{"norm": "layernorm", "norm_place": "pre", "parallel_block": false, "init": "normal", "init_std_up": 0.0361, "init_std_down": 0.0077, "lr_mult_down": 1.5, "schedule": "wsd", "batch_tokens": 32768, "doc_mask": true}
MLP neurons of a small language model. Each row is named by its layer, matrix (up: input weights) and neuron, and shows model dimensions 0-191. Each number is 128 + 32 x the weight over its row's rms, rounded and kept within 0 to 255. Numbers have three digits each.
A block is one neuron, or neurons of one layer that tend to fire together. After each block is what it responds to, as a language model described it from the Wikipedia text at the highest values.

L3.up45:119102149134103174164077122169134140147133099195139131126040068094099125077053127119130106066182153137089158143102063178107195125133170091135156100065164082132138104115159132145134113114106158146135149122164097157107126116093136122108171088119109127188124103150101136142143167140112156119131171101105129149097147099068064144082115126129169160151105140131142154090152084129121089121148136156114161154075081176104186099123195125121129144118168182159162102136187149139145102143055112186112166062137141136114082206109132105092111135128128112099161188091149137137126191179166139142
L3.up129:127142095136070097149078121096162144072104153132099146140146193116117150152126145179124124092139155130136087117144102202130156109099137112090107135138138100176180190085205173142076124116142135112061117121136105211084150133146118137115135100141096142118161135097175157026114089158188143121134121149181144139170117109134058091145101199103086042094114139159074155133102161171124157077082118126135114185105129176094137081184133098123094108156103158100123095143146107137140143123148129142110100115089096096094125122196135146113172140169148131206121131117064104118148138129169131130
L3.up140:152162084199125132081189166118116127157102135132118129051154135126118081177119122140087148128181235075086140150109157155138158174128144088147136159129122144124095101131095118160165160159136143096140197132108134144156181107141092087066160112098090177162112120138199147048064107140045084127085157106113112097092173042121121135140124144091136161172114132155146148071141145135170103159170152094130109166152126143123098150142138145081103097085074101110107165117109149117151140144122065102109160129112106121111155161165124102100105159109133200129115164116114141132170135134074090106
L3.up141:084133143115089135080128075058084147142128119150091128184070127150068127181159124112091121079124183155086065175167088138128153107085144066159143158090087104102141137131130149158106169168103154135123151123135125178117113149108114166143107111130139128184183170131160069124122113162125076192173133142185113124120094137135128131151106157118084145158108123141058130118079162146124098120110112141098130149125087184137115100201132172172072184129102164075171144082166110099164126083083124086070131100094151121158198156186129126148099134101182136160170113093111081127146163135147153169
L3.up151:158064116117124133086143107170180146096116115126134137136123167137128152142089176146066130099099130153147136172122105108193132129129151081122149074110170099113089128161098175098101109201204089139137107127106131123092074126092090112104145135141103095171076151154158115113084151112064146164102122106158157057154168113156082181129118109107127176108080104119158122043145143195117217118100110080132104149112136163122119121118184178151124138108096165119084120111112173071138103126104111101108138150129109128165237128147127152107091123138189116116175139178105133117193146184139092130
L3.up158:157113139167134140112156095111115181129115092130153169132108143167020086136141133152107128110169117128164077063152135116070193144133082151130113121072113070071115097095070124178136139121227175077096133046080127164125070164105114147119155168091127078172134162126136113138188149153106109105117095132107145120157081085114126096119144091179111162131152107197102109138137107162116091206104182127099115111159140132122145215164151134165123108124143096133169151113123159111161138163187108086139158135106161118112162103136122155135157092131079157125110093137129132108121103172163106086
L3.up161:077187082138122148097162116153110103177125102173091138165112094068112075115113137116099086173129153120073139112111134135139146127068140109158162096112131144103165115132154171106141170160186107141137132070187141160112200166132176096154146144079120165120144164128138097109131106091105091124136087173101161116149102069094112129110117165177143110116052130129177113115126151095166187136085158150140116129118094144097127249094107117194128092149137165137166120126111137085174132112073111110141135103169145216092132132134147088110066099157116157151127136126090125059164085161149073153
L3.up235:122165127131147112130076151112162137083089165122158032092139135154086149133125089212137150105109127082183132122154065054109113093181128127132082119156152070122160167148097101136050084153183155136144120121121140106141135169109079163116138091162099091159141086107157146102094122160153102185108116078104122144162071162130164095122181183171125124141090133105130153102109171114090168104116107132147174197135109128110186105128126181138127061137105122136132171074076125174152126104120142085109137124159097149187128188111187164115041121137127126154184102130139120121110098108142147147
L3.up261:106180171163099142081162108128158160148187075092160138122125092136063136117086175138138116113116094152108102073136132167186071132143129134118067130133182109132077092112086160164118132141087149147095122089088099125150145127086102175177096113108097106104132117103154152130101179122141093115106165114148172102171079113166213118118116137127152155165166087127131083148128111205129066135120168096142220128170120169107100125151148121173112166067167106125124087119093114137133124136113118054141133089064130120165133175081139099141115137183103137131158171105160107084155179169143046119
L3.up277:171120083068115138103143125111111155111156144133194168177112162131104147100186096131182114075062108077118093203072123130155149078081116085082134150130157077111176108156130077178130128117094118143139145095131112143133179132092156154100142115166087116082172170072142111116074117095113125191158152138155140142123107107135129083148072117169135122139130140125178118136117170134077158127123154150091198133094152171087125089163065186163150145159164120107100122089101127116182118107132107095138166098166220128153120109106108079066147161108129197162070149118137102118141161139158161124
L3.up328:145138100101119151134137127126112135089105083064129079098114114136065164125157129086102122145134134154174104133161127156098128184131126129128101130144131160137153160141066059129106067136155144138129133166151109192081144159131150121129151155158105122146151117143118123089076109116111137128179141128111108139152059103094109121080199124196107131151111201165088110164073198135225164090119094145125122079175070186122073149170121122148179126108140118142077144145155182102103154075094106111153138148147170105158139099178085062109109125116165138150183103136103051168197122109106096104
L3.up337:154106122091127137125106154145110062186125166166140151140068148115112094143128169165148151127141076075146073130080086161146138076108156096154133100117106106167163098114150122178119092101109161146141176107184209151108116088126155104117154131152082129164207164148181165085090136150086128107103080094102138145121098146112189112193100138150133124160084061146127133121183097156074150089149147109163084144122152155095104086144186112123123143119180149093166084148127169075205158127146140111158093077135163125174122136129090078139098090093116125108165126127112045123162138104102091170
L3.up363:168149152144114157068075125117151069172105130138090187104141156117064116138078140106036185119128169118104111141092149111118124135143109082120125109128168132115106183054130087109136148147120119117156151075167127164115072133141107116130143056112146112146171082078189119134098162129092221143115130062129111116160110181133098079102123198178101157197136178123071145124093168136157219126088136149175139146152140110129115079147137123134140106169136101164098131152112129167138162159073121111097143089125133146133105134195114162117092151129150137098150125145137101170097176109069158122
L3.up389:149128139136123090130188128087138090086139055107103143173108134099132178116143151133153152154125096129201089058116112174083146079114143116111140081069176167134089102115067100162064105148170137137109183193112126153091108132152143023130100180119160101121131196107193115141092160046146111147129152128120141160175071177114208093129176108150157135152075135108106086138097163170113126156130106129072164078136107157125134177157167174137143145143138066081167157178137123137068127114099154094114143144121115120104125114165101130140119111157124131123123173105126105104157144107128144123
L3.up533:154142132107064180107097129095135096160158136124142129064131135101069136092151161148122054161118159121092152117094169124162121168096133122104088149090122069102129159127157120105107094147161133075167099050119166153181127157103058113162116162065157139119085116123081120184162124169109116106164103092113078193115095166089095125172111144112113155135201179101111128170155148147127154113125133135124214122129088123143083177181131145184152121126142121144164131118161142150165131109134110107150133104104119119141069177079167092179073073210108173099085170140138100160151126130130164099
L3.up548:156110184156166131104067073119075196091117128134151137129099139137115126141149127144096078157146103123132070099145152176102118133096163156085126170083141148147169204149156099142102096117112169120158087092174093154081153129113150163163200054172165111093173147163106188137125155145120144101167106123134151158158146179108100111150149151122179102136160152112169105106117158112055216138107117123168171133116112132068075155127081139131066072108122063141103141150133124164125130068149143086091106110108101083101154121139090154091114099153152164131035151140160118146135133083160139138
Responds to: Consonant-liquid word fragments

L2.up443:085062122141123134134109122168120189107113147151105139107093162085126118108116116174084143102147155141103152170143105216101189090162155072115093147096130138135128141081165110108160166142158161117188145083112102144122097120121104136167144069098135098160153095145139107042087121093098150143132091093121083106145114132122066143186167162142118172128078136127051137089119162152151220141134123152152142134115129121162123091143192115141081102120118123131092154157119139065198188136061111124099094069087144162067193141149105149076110162118157160173160137167141102152140167103135114131
Responds to: Mid-word "r" fragments

L4.up16:117021081134150106125113115120159101178122125134058097143143143140106123115147195104149165136117133095086140106153120118100140160144155120113213133148134155170083160123123189134114143160123127210146138102116130063112115157138101145077081087110161095125098145111171110149147142104145127117117120083144130116108102149145091125127143163140144173087169169108135187141149077075117114124070157172087164130095132180167066160084088187130167135131087186166104132155104063102084124185109177153116190113129149085090181141101147112099186199089091098131108094158151139131092164129104116150
L4.up171:126139145191113100118094116089095174127153104090120068106153102144069139079184185141120092136088105115081129170132091191109169128109136155139159119097129112135079134099162154087127101123127131167120114147133112125130101173145116127146130096130121083027140138144160119100144117074146135186139126143127122128121088123114109152121098132103107171182149177159117170127161137175085153159124170124095148088121093198170090114126096168052125152134160152120135148094113129086058108182172121131093093135152117099135097156152166196086108138160116107081132194140206127183145182125024156097
L4.up264:075128104156103060126133179105160141074186147161091088068138069107157141174084081107117149157145109210133157129187158060140128158131164162194134121115103113102164170117180116109135114142155091139085078140103109150105162111094118128165135115126089112165135124102132132139086135143111152113121120138098141155139114134211150104076122078082188106147132107180159132073059150148078166147144084132166110128112104166167087105142106167070160082092193170101131169137102115149121097124148094125113157154095140079104138128159092100159096134142100154143128195146176152142213145127098113107
L4.up447:120083133140177110143108165188080111152198141168142120107140132133139106113105128131112056088097116117134110198105063081124113114153146078121120091136119122124127152051163173168093162167116097153081141185084105121134087125137085146129080120114160082175143142140120120112107143105184160087109082135135157145120060161115114100095200175185119157166140130149130177144111066181145128108151122111103138152118163135086176133108050097165166093162120100092122164119162145096096112226141100077112097090221181138121150155132152115134141157133120108144175170109119132111119123081162120114
Responds to: Sentence-final periods

L3.up41:160175075099129134129148115070214113091096110102137085169112117138136119195071135178102109141172094127175151138168053137109143168081127164116039101097173092119127147082129111164143112141096111153083153112123157141112132182082151132151126123059136113161112095096065168180132145130125175124145179134104165196152149159116126094091159135147159115157116141129122112128104083158162132086133088137109132113074047138051146139204147161125118079144119106126160139124113137131138148148102166157157119083183116142058163081093136148164145186092135118140118160120166118173122076121127087130
L3.up54:163172135153106057170143134129138077091088113160080119152088177143117069104118154179116104103091163085167118114118169144109128082112147174093142107143049163147118159193129158173136119081142150077166160092164142102108159114078125128123143141125131082101108165099142127191137055158092106094133099120131122150138158103140116117098150178173240124105135131148143150140148142094125125127153163172137137119110148091111101106148140122126159043152198165115104130135103131126129125090126128138113134230118172126139131136166051163108133076091102142100175140127168111061101095147095169177
L3.up64:102144143152144135155132163175106159116117139171124134131120102143102079106145128109074155175133154128172150071120157130141134126115195125124087140085137155140145152165152132150093127201125089088097141129162106107170194085077080055083168122113153108086104216106113144160105171162148106084089150061105132119119036119111119150065164112157136159110109134135113141109108173135140126120099138134104095181119164109117087190142122188166138168091175159079135091149138113140152094123107101080120145133179149078143110083107093176153133102169186151158049128079189129086119105107166149089
L3.up74:159093154153054085100065159088069108096173116120111149144044125103160084095145127126121122158111077132124127179089105069123125131145098114178142173089099173147109163173157106096165133177059132120129112172109094134165125082093111123103125094114110070139134131131159140129156104144108103126081091198108120172135161141195108141127097121110130121136107173165168156106121135180155130147179060082079157163128120150130093091149112162099095189147106206161138161108125080150168196145181109128080141065157112145140111121170130125150196153076166092091115146146139114136159135126103150150
L3.up83:100064091132177164157063121034170116162072170154133115111112162080140050119128123107136090103140139115179136133129127100171099170136076202108165144095111107118104195146121092137109136122136152144083137108138188130130124093183081139083133140129083157153146182102151106138066094111088109159168132150076165199096094123121153142107127110145156171175111146107158132120105111120160161144187131177103094131140106082122210110142080109101135092152069133153140139126112107155150080140138137126143085113084111141147129120214133166140109176126129161147139110156157069067198127133146122118
L3.up112:134139092169063119186097171080143136179150167152132123150059108112155137099151150080088123148089163141087111127066123132137154120145156152176128131106087118144222121205073120135083172100123099099043130093217095145108122163125071145150136143064141171086163166132174125152081095119159080130150090126127131148149140052163180156123112139137151085141118125178138138144068169179122131110082166124097123142126104110111157134144141155104133146115118182062134121101145122183146133157095115134090119083088179161133095125128133105089101124138100139113120159088128136175090115089193125104
L3.up194:101090111105094170080083152090120092095120122108143124119165095110217165114091209167137161159177124111166108101157166101175134111138156140090122148125176154105152097142154109135133174100127106041112146079136109192081108116098113099143146153169103119129147123105109061101125175097134054140103150137133125180119129118079144140109062144196163095122115168206115138128105128147106134099110138137167155092136122156104147124097135205171065139133133108112140124102149202114149156105094139151101100115143109134132138064204099093172157096120202090167135116148151076126073098126105103122
L3.up210:090084129147162156134128156110157151138186101163124110113142073144128142120131121136093116090136146105159118151092079139080119117102110121140150157122092141171125120117135128147144094124190107171087126091170115116105139132169061112080168162084139112134162115097125112133107094157170159101172121167116095123093139097088099137147062158176088044209126185159133147208094108168189162146109143175131161101063100105137109084178152140128138107134140152078153181166197178119186085109178161089132107105071142135164086119098109165119152074183149075148077107091167090130100160125122138107
L3.up254:115133136105142144131087147116127108073125092115148119167098150124134046160126089141148100156162084138138155131082085122101150104105163092186097176135102078169176136179142156128119139082146179151095099099175172216135169180126099127109125130121131147106144103097144076125056071172179118156121175124106125200097126099076076118140069085105148109100126160161193166164113159159095125083105170102151207106105154102111136124124077180146108145171159102150136119101124136128124167132195114098075127081115161136104125163121058107146072108102095141100107104143120130186141166107165140159
L3.up274:119070087110138102126114120136077128150054113138085149160107175138141132147063135123163162106173132166144069094164155092115090171145170134169095068167087175102142120141189149118096125113123168104143107100157119103097122134108112110144209134160117133124136148088126137169126113120117143114170113118134110213125113109108125106094114128070117105135128141096179119142172155241130101157171159129133126165174078150120079088137133109173062127081114133135070144142212214072121133111169101119146065130115092175123157186126100082124147138129168139123118102142186130159094098094119093145
L3.up296:171141133129188137133139148126183135079157134141143115091118148071077103152100076125137121199062161127155139131077144083074131155025156150098107126076087116054103096165138107134078118096144124108135137144186094133098101094122191122130165116115106151150168171162169136164146065163126126096142055103127165159132151141129127155160132119160173077192082138136160103099124140190118150145108134071120100154091181112130216142110140134181139174152146077083131103072076142139142166096103083074121145106138128104178152170160127102096154152142140160134134124115104126154140124073120148126
L3.up321:092125092172149128099086142095097167191120092145107079101138200154112176032101145132102136135129110183127149139125096115165094166160187136037105083165106127112157115114152183118120074125135110143135088117161128069137141114147126175133164089112170095179130156135119186126103111092141114136163073180086148161144139132186110143102082140119141085164112105133163104156151057143120120183067131098118151154122073160120157113134080125173103133149086204135154150120112165170140131121121143133114117166103099178104123154119092133210116113140159144155109106087184105157132076103145070077
L3.up380:100162138133079116111092139150155086173072097121128207107100097137139149136113192171100104165144116130094120170188138140130179091123139060138163141137112093139124145184161154129118085166129092125123139111145121075107138143102104090115089132103107152126144090127138101120091151156144148121138136042082143163159117074162088110100054095113130131143161189166165106111164110109163151120069150162104086128103132205193120104208140145130108156176193134090134127138162137189136159132136126147128092123126125072082138184077110119127190148110116095201112074095147111119114121091124050091
L3.up421:120154139124100135150124126157165129126111122151074114088165120095127095107134126085065128102208142118135187126103092103114130096107108160165090142092125129108145084098136151153128195100195145071108150103085209091118173197109132068161192148117098116127095140130127071175157129093189182138130146137163075213097142124143169094076125113095105126158104146147153126127178094122151098141099181119135116135123092099066133150168114144108172135124146120139148141153058174159165164084174197118085135136135110106166080083126212114136150086084104119144137141090134154099143094141128096083
L3.up424:082157118159082106167158129126170138127120083167157183115089119075127148119149142065152139160109151083168174143138096180113106167159108085097112111169100079151106114148138173123129128102134110087055135153184119089109082101114122106118118080075127141070122164140117163088097125119083146174134151073188156108152125168087179131066143096157146119117179130123104140095115137134120150158155161127079161187118124135100120161160133189155148064108123156158205162133042097109149119107059126138128189150124093121122119188116136139111170132064145113161145108077173174171131068133108108162
L3.up453:125130135093091127094139210168104123102089182082171097063117134147151122144143142125106103165194164129165099113112148155125103156168165109140070087132136132136060153126152095102086138109174132111131081108112197156165180118079145136110138168141123144123125159147120161111128114098119131113143156097139104172109107074111135131153151132064087111133121133192173120155108133161192158180106134125096088168040135124153117185159139125147121177086115120134110154084122113150177123116134178133106108014055137195125133148133093067142137129112124118095118186125170110074139161089163101069
Responds to: Quantifiers and word-initial stems

L4.up55:090173168151105119165101120117154115100168105159091129105151147099120129175102065096182129095198174103113008135101096199093071149117069130226150170116076125144138133145107140173155058159104123087165119091148105182104138124126142130109141115074134084149145115089121105126080142205148124159080131112152127147184122097094095076096122133163101118139180092136144169097084152138171141137107146124136113142131147115111123191113112119101107117140137178128126155122159122165192149116124167127073148141095138126203111116156152085123072118114114151116172102079122124079146108151176122135
L4.up115:175107149159180123071132086124152098127177160129121110061159144154152112146124151130174090099151176155201134094093118110128093131112132130125139118137105142127105056118145072190158143136176157118135114094090138152140160118134115095155121171136164065142120102117082136104073109182150114094095205168183104084058141076143142081131105156129174120118199158121165146154086084167137120162046089149163126114123168128139101164133108122096134099149138139088136116129165203110146117078118099111139155127118103104139047095143144065193084136103136096070091156127144122182143150161160174116
L4.up159:126158136161120089151110159042159098134151128157135165125113092071177183107142167128126143164151140108167119125179167125141168095120134109142108138166132099069141098112162143125123159093159177059173133178168057160141110136119097158096187118142124116113183103098089114082108138151127105134042143195059121113138129142066136164099075113146188146198080099154181147152192085177140115121135079120138146143153185087114079132128149120164129135130144106122119102102111142127124086121142128096100185101107137088124126146115178124187133158093067116130095149122139068048150128115092154099
L4.up490:143146115124129138107094079119076106088133146143135147088115213149094207158168187143151147116139169122172157051143073098120140112106143115097148171129127131121137152119142104137104127105167141098166058101094097092095133083171115154151109159152151143101142092184104150207105150179141156068129120115133146142119157137141042109107122146117163067097128101094144139106131132148085146171120157157111176137139127131106119164150142139130081112129170187182150115152200112092138149118085170126119123136090134069192053049090147126174112115121070163124142174073141112112124181079130098104
Responds to: Section heading markers

L2.up109:150164134160118127147083179106109109121075150038138209129079086182070141128152156106161139148164142166148084125099096079152155169173119143127065149154122110137133135174165202140101138115135156162156093079097126108123104124144106153127140115102139080163162137190120140130111098162163136134134132135177080148138166185074124151179109099116172136192095120076130131064083090210106102120130138161150106132096104103111116076120131130135090128072107174108090136093133109096134060141162132146163133073099142143168127151124139041155106178156183126165101111128147147120075163116082105128
Responds to: Quantifiers and "th" pieces

L2.up198:138161081171106117112121163075134112130101119115087143159200098125061132152198170126149058115145125144154070121102093160167181123103126176131135111165088077184207155112151168030095166138064157150132159145119113099072122156118140115069139142164153157099140116100163124107093131044205114109099113132153119125141069175175078115141128122116140153171144178090121073118167110165113141129105131160129116116090089153139151102111130148142155133121116112142155128113144105142089077172097136173098152107158126159180120157191083128102134128176150162097142146140165148080118079130099103081
Responds to: Sentence-final periods

L4.up29:150124131165090066119211144126128133142113118118159192116063109052151133065147095162144127123140154145153138140150117078136153124092183122129112162138070175104133105151154145147131163190143116170079147130140125174079123129122116113169139113113110104091209122114126131168157108122148159136125139148119125096168160121114139127128103103171147069146166088107164097147140122135104043129095119150165144128088070160132125173098188096117097155131105089114152194138126200144079136133127121158118140142077112130118037113162187110070092121238066092118092146103168115153129083122109110111
L4.up48:128101118132105119159109071116143131136128104119119117128087125183111123097124108155118126063140121096162146186096167088161157107179082098160118183033125134069173124100181157137124124167110125144096163088170179076092080147157068146165124109132121132124145101121121163086118125130097142123105138147089135126140152108154148137140174123157167164188108129157115154193161126079143117106063104109106092105145156171104154175179197146112114096089055130097112100138134192137186179145118103119118132073079168158183128148139133080161126069188119153170052150088126151176108119099131080114
L4.up64:086114129092160057169131152119095109097094091137149149103114110110146124148161123174114109054144115111136137150090107140144127091080083069173139169102148155114145137109114146062095080134202085126077072196131185104117153176130093134141159131121190063118083106087157100118138117131126189105171153132132093116102139128172195178147114119153088077106128059137130103180199151149155116088076135137167170158171147072131138150144187133111170089134126177141163101172105193168137174188145117112128112141116159142129128095165062118116110120163128110148152125110093161112145145076104148131
L4.up178:094145144155138159129105154139117123118130132088170110141104106096135107113147109112078063135166125134159139128075079126095209188108127115179156095165107109060165091203195083156162132184133166104136150207086168122130134098086090046127131144062111112116180156108087160134120082126142168117147129128129171141163109136136131147144147108096127116171183052138163095152126105146125074113110089104076131171090127138112120132195094164102132107160097137153093110162184103124080164144180079089120097150166111126134145182089081124108125135120171125130061143072156150142140180109135104145
Responds to: Post-auxiliary verb starts

L3.up16:038106123120112132152047118179160140118123094112093167169175127162122088113137139121112178114103155102194131122138096164131079155088181067162164114131150078146151207094106127173144141137173116092104108201149054153144130125115107129135130163135107133155151093081128123129140169149123097118110107151159205140126151114152095165109141133142124182132165105108112132138123136098150204146145119089064168132121114117086138111139077090162142096101057222090115147134087056131157102075168091137071136151189101128155105158181125108147087139114112108160116159127101090142116139079111156117
L3.up128:141097094147077084124142072064150096114127118127097132130160162183080116133171192146145108142119152056093158109146121170087124156137181100152135111140158139115148100136115117141105144089157144118108127090175147147169148063120090123169127096122103103050144157114087056081126125143121161132186103077105107175143154135081117196098140156108195175145122131105147141165131113165117168075129141160167146108190124103114134142070142048170166132057156098142207105137094147109179134135083133118185065086118178150124116141106098123156093121162148133103100107182135115111191144152148117139
L3.up230:141199102110137100141124142138113166128181157110094096139132133156084177156139158124189189153139145118117111097152098109092162118117117144142142096155097139152082129093124144135064170166096072160134158119083122084109162146131094133138124101148143142149100068117170110063115084108146052171124153170183154108131071168147105117161170127116157121169188188135139154125163129170081163103094155095189136110102138135138112134173095121158152183070101145130169060084081036101098062135191121128132175116151135178165103041118123101109102148141127100091166090127104132115114116094106126149
L3.up232:164158146080105116112092126117101104121201059087047130121123134128085115183085142133126140127122144141171164152127141103159096173132088145215151143112124117131155208117067152103087126133139140133131089137181145117117179089127134171082116175109161180128128077122111117118128124123114115182157104076060103112108105142118129140100127177119135185136145113131078122117142162082130094115114144144126127160112110120134112053106098159134197202143083142150133133110101102133137108236094110164175223148120131110103131152155134128161141102117181046122181134178113156098097114123112128078
L3.up263:197114104170106107104073131149187127078136152135143177153132177155082116107159117149086109158153102179117093117115115133057144117162134098080194164141134104107128161070096130127112153144151194140152092093075099103112172197176169133163154121153132157102106082095119127137174171087213115124147187145198164133101104145131106104117123127114112147127150080142149139142111170143088125066122133139096178137141130138112188133174064064124118091076175122119117141074135112124138101136080199124058164141135154133125100112112098117182129059127129170108113140094133118157127140061095095132
L3.up283:101089109154118097112115122110191152170158127167120145148189132117051140127108107141122032121142146118068191155143092170185062101151111166117077076051064107126143138129095118111116142099159063115120108119160160131102168084134154120092143147048161141113078171133168156119108173089122088092126110195109160134092071150141069156100141146108130168171201135101125128082141117114094120132101184171130142144136175193145157143133148138152173147081129177115173173104136143094112110135141096152133141125138146101109179129180149089125110100140137115118161097067158167159120170141132127114
L3.up360:094125121117124119187138195130063143119141099176097156121112088104129161154180121150105082126166133111107094065135152149107177153122177148115139136175115120084111134101154124099103124154165125146158112069120144078114145128117164097113128109081118080085150156115111092150129209090087140063121113094155143160098089131109156100096180092148158145136182221128153135142131083132117117157162060101100116167110112127122129129129159140117153072125146158121130084155111162151188074149160150173059154101117167158163122138161137038179116204135139145118172084174105110070131108126185181092
L3.up375:121103069145073109101105123133124167160052114084124139133098111149174082126138150123167080165142189204155131067206132153175108128182185087130169085142193129142116152122134146087074124130140170154172101101125096101126145148115108101112183114112117141106073168105080185167087122112099167078109136105113081118091138174159147163073137144160161110158098191171146170121110056159144105106158080114121142141129052171122151097101110177103057150112115133143133157139158130107148105067154102116135062151173153158125130162098144103124124152139098114117127144181173164140121123109140119089
L3.up391:061112157122062115091068146100155077103190172160094134114174180195113175124116192084143127080127150083195087157193147065126127156104146145146128166163147127162118111079151180146102121151143081100154134174103132113122076180102123142041135144045145086161165110135120111126121094151155108117167128146144210111146118159128145144162156084126191210114056152132145134124147114176108167113141078115141117104072135113141093125130093142126131133113112098139137105120112116084118156134099096137138127130145084104117104136142149090135107136163110164127055146165092170138133164079120154156
L3.up430:080071119152177113164146148151105128099097026156103149162145116136121127152126125103195166110107123144088107086098073169116137155170095076143138131152157117167084141152089114188138112113169122161111190110129107078096146129110130131128163124129156114137037203121164113195158165124081111157107125067137117164171186064127139166141142094130119116160176148139186106092178148123075137113090158120144144110122139101161101126070095153124119132125117152094126137189141127148159095099116141082148133138081133136107144104124195122135087136122167068132167073183113039120120112175134095174
L3.up455:133158119135101131155101127095129070169143120147117115206179082144100143167131121090137094172130151112137172105119066103170141122146078172106100132148099077170109162066129153135114118148101106192102116165106142096153100162108165170139108126146147126138156086096203121168121187128150137125141150154128124136110167136162087114151102139153209131181107154148154085116127167145128080130092179146163131076116188124147143146104038124096117094096073183152108127052132135105038079116141082125056137152122154187094119151110158150167068081105079117110148089104131165135137129168155105135
L3.up494:154154122163094154127044159146146125111167143189128100144147129150090121166081099148141079123161096137164082143152146142117169086149075116134184126134117109169157153108153103089103204168135127171072155136114120118164114210061177124115131115095149158140142127067140117120141109069228078072142154118128146143105170108157061076173162144123143185109102157117128129127121139166111139046172104078170129059149137139117150089146093125128133087168121130140128124111099071121124126199102142127060134121171114145093082156086126120150149104167102136075143112153140125117150101100088124080
L3.up517:111132103145136127160126172104135103093115125102101124096181192138138186130180109098157152068116142069158105109117014088178127146136172081174097097142125181202216175118114107055133173147164139121144171160086128174086114102102115156135084133118127068142132119092159136128153128171115146120136092141173151172168118074131112078152184134160182144134149116138135126135152118177083071117081162168111145133145113128115152175106125141086109149087111127120116135087109140099105151118111122102167056090187110127159109092151085143098102092145111128103134136145108173092143148177131079064
L3.up525:137132128102073118104102096138124129143095138143085155148144126130097143157109187102176146106113149126080131127104058106083147086135081100119180169130167141169165183093082090097098153175146119144102156121131139079176103122141137126125149102117140143145077133060142160089141076155148114184199071132159150152151163130079135137150172128168181147127170123162123107111185075123070075051118184136134153070103137142120154119130113092162169150090102108077139166111167109095159114132125067120094117176166138141136159135197107145144134098192175040155117061171138121124089105110097131129
L3.up531:129071123136120100108135189135159111118123145159160075165172140154092165101132123144137098090199145120134117130191090171179215105163087124111150079125121144192141196124110148104097152136113175126145086111093073126107077139116135096114137109137164214121109163060150147102195136083205104142128151163114159182161084129083084133138122195110152154146152089147100114090143127129096179109132127134158111102110139128146164112120075077098159137061136141116112166074193097105084149122161103093107134114192143099158127116130112129123065093168152174119124094134145134087105093094093116163
L3.up564:109100121136146100106105177115113138119095140149119150145148093189108141101167152106108186154144145139089190113169028097121047114134047155167114131121096178078143175107093109182154119111122125115101077029091142134108110101126134190126150132165174149179090155137145130111102097121150159191111123141193109090153141124182140115128212095111195197097195095173124127157095122132104071132124141173076119121090126154126119149081113141144120072089098190139104127114087101115130115084084099141119143148126141138146185108127117173121117157117115119165128123140109166145176110105135126095
Responds to: Sentence and heading ends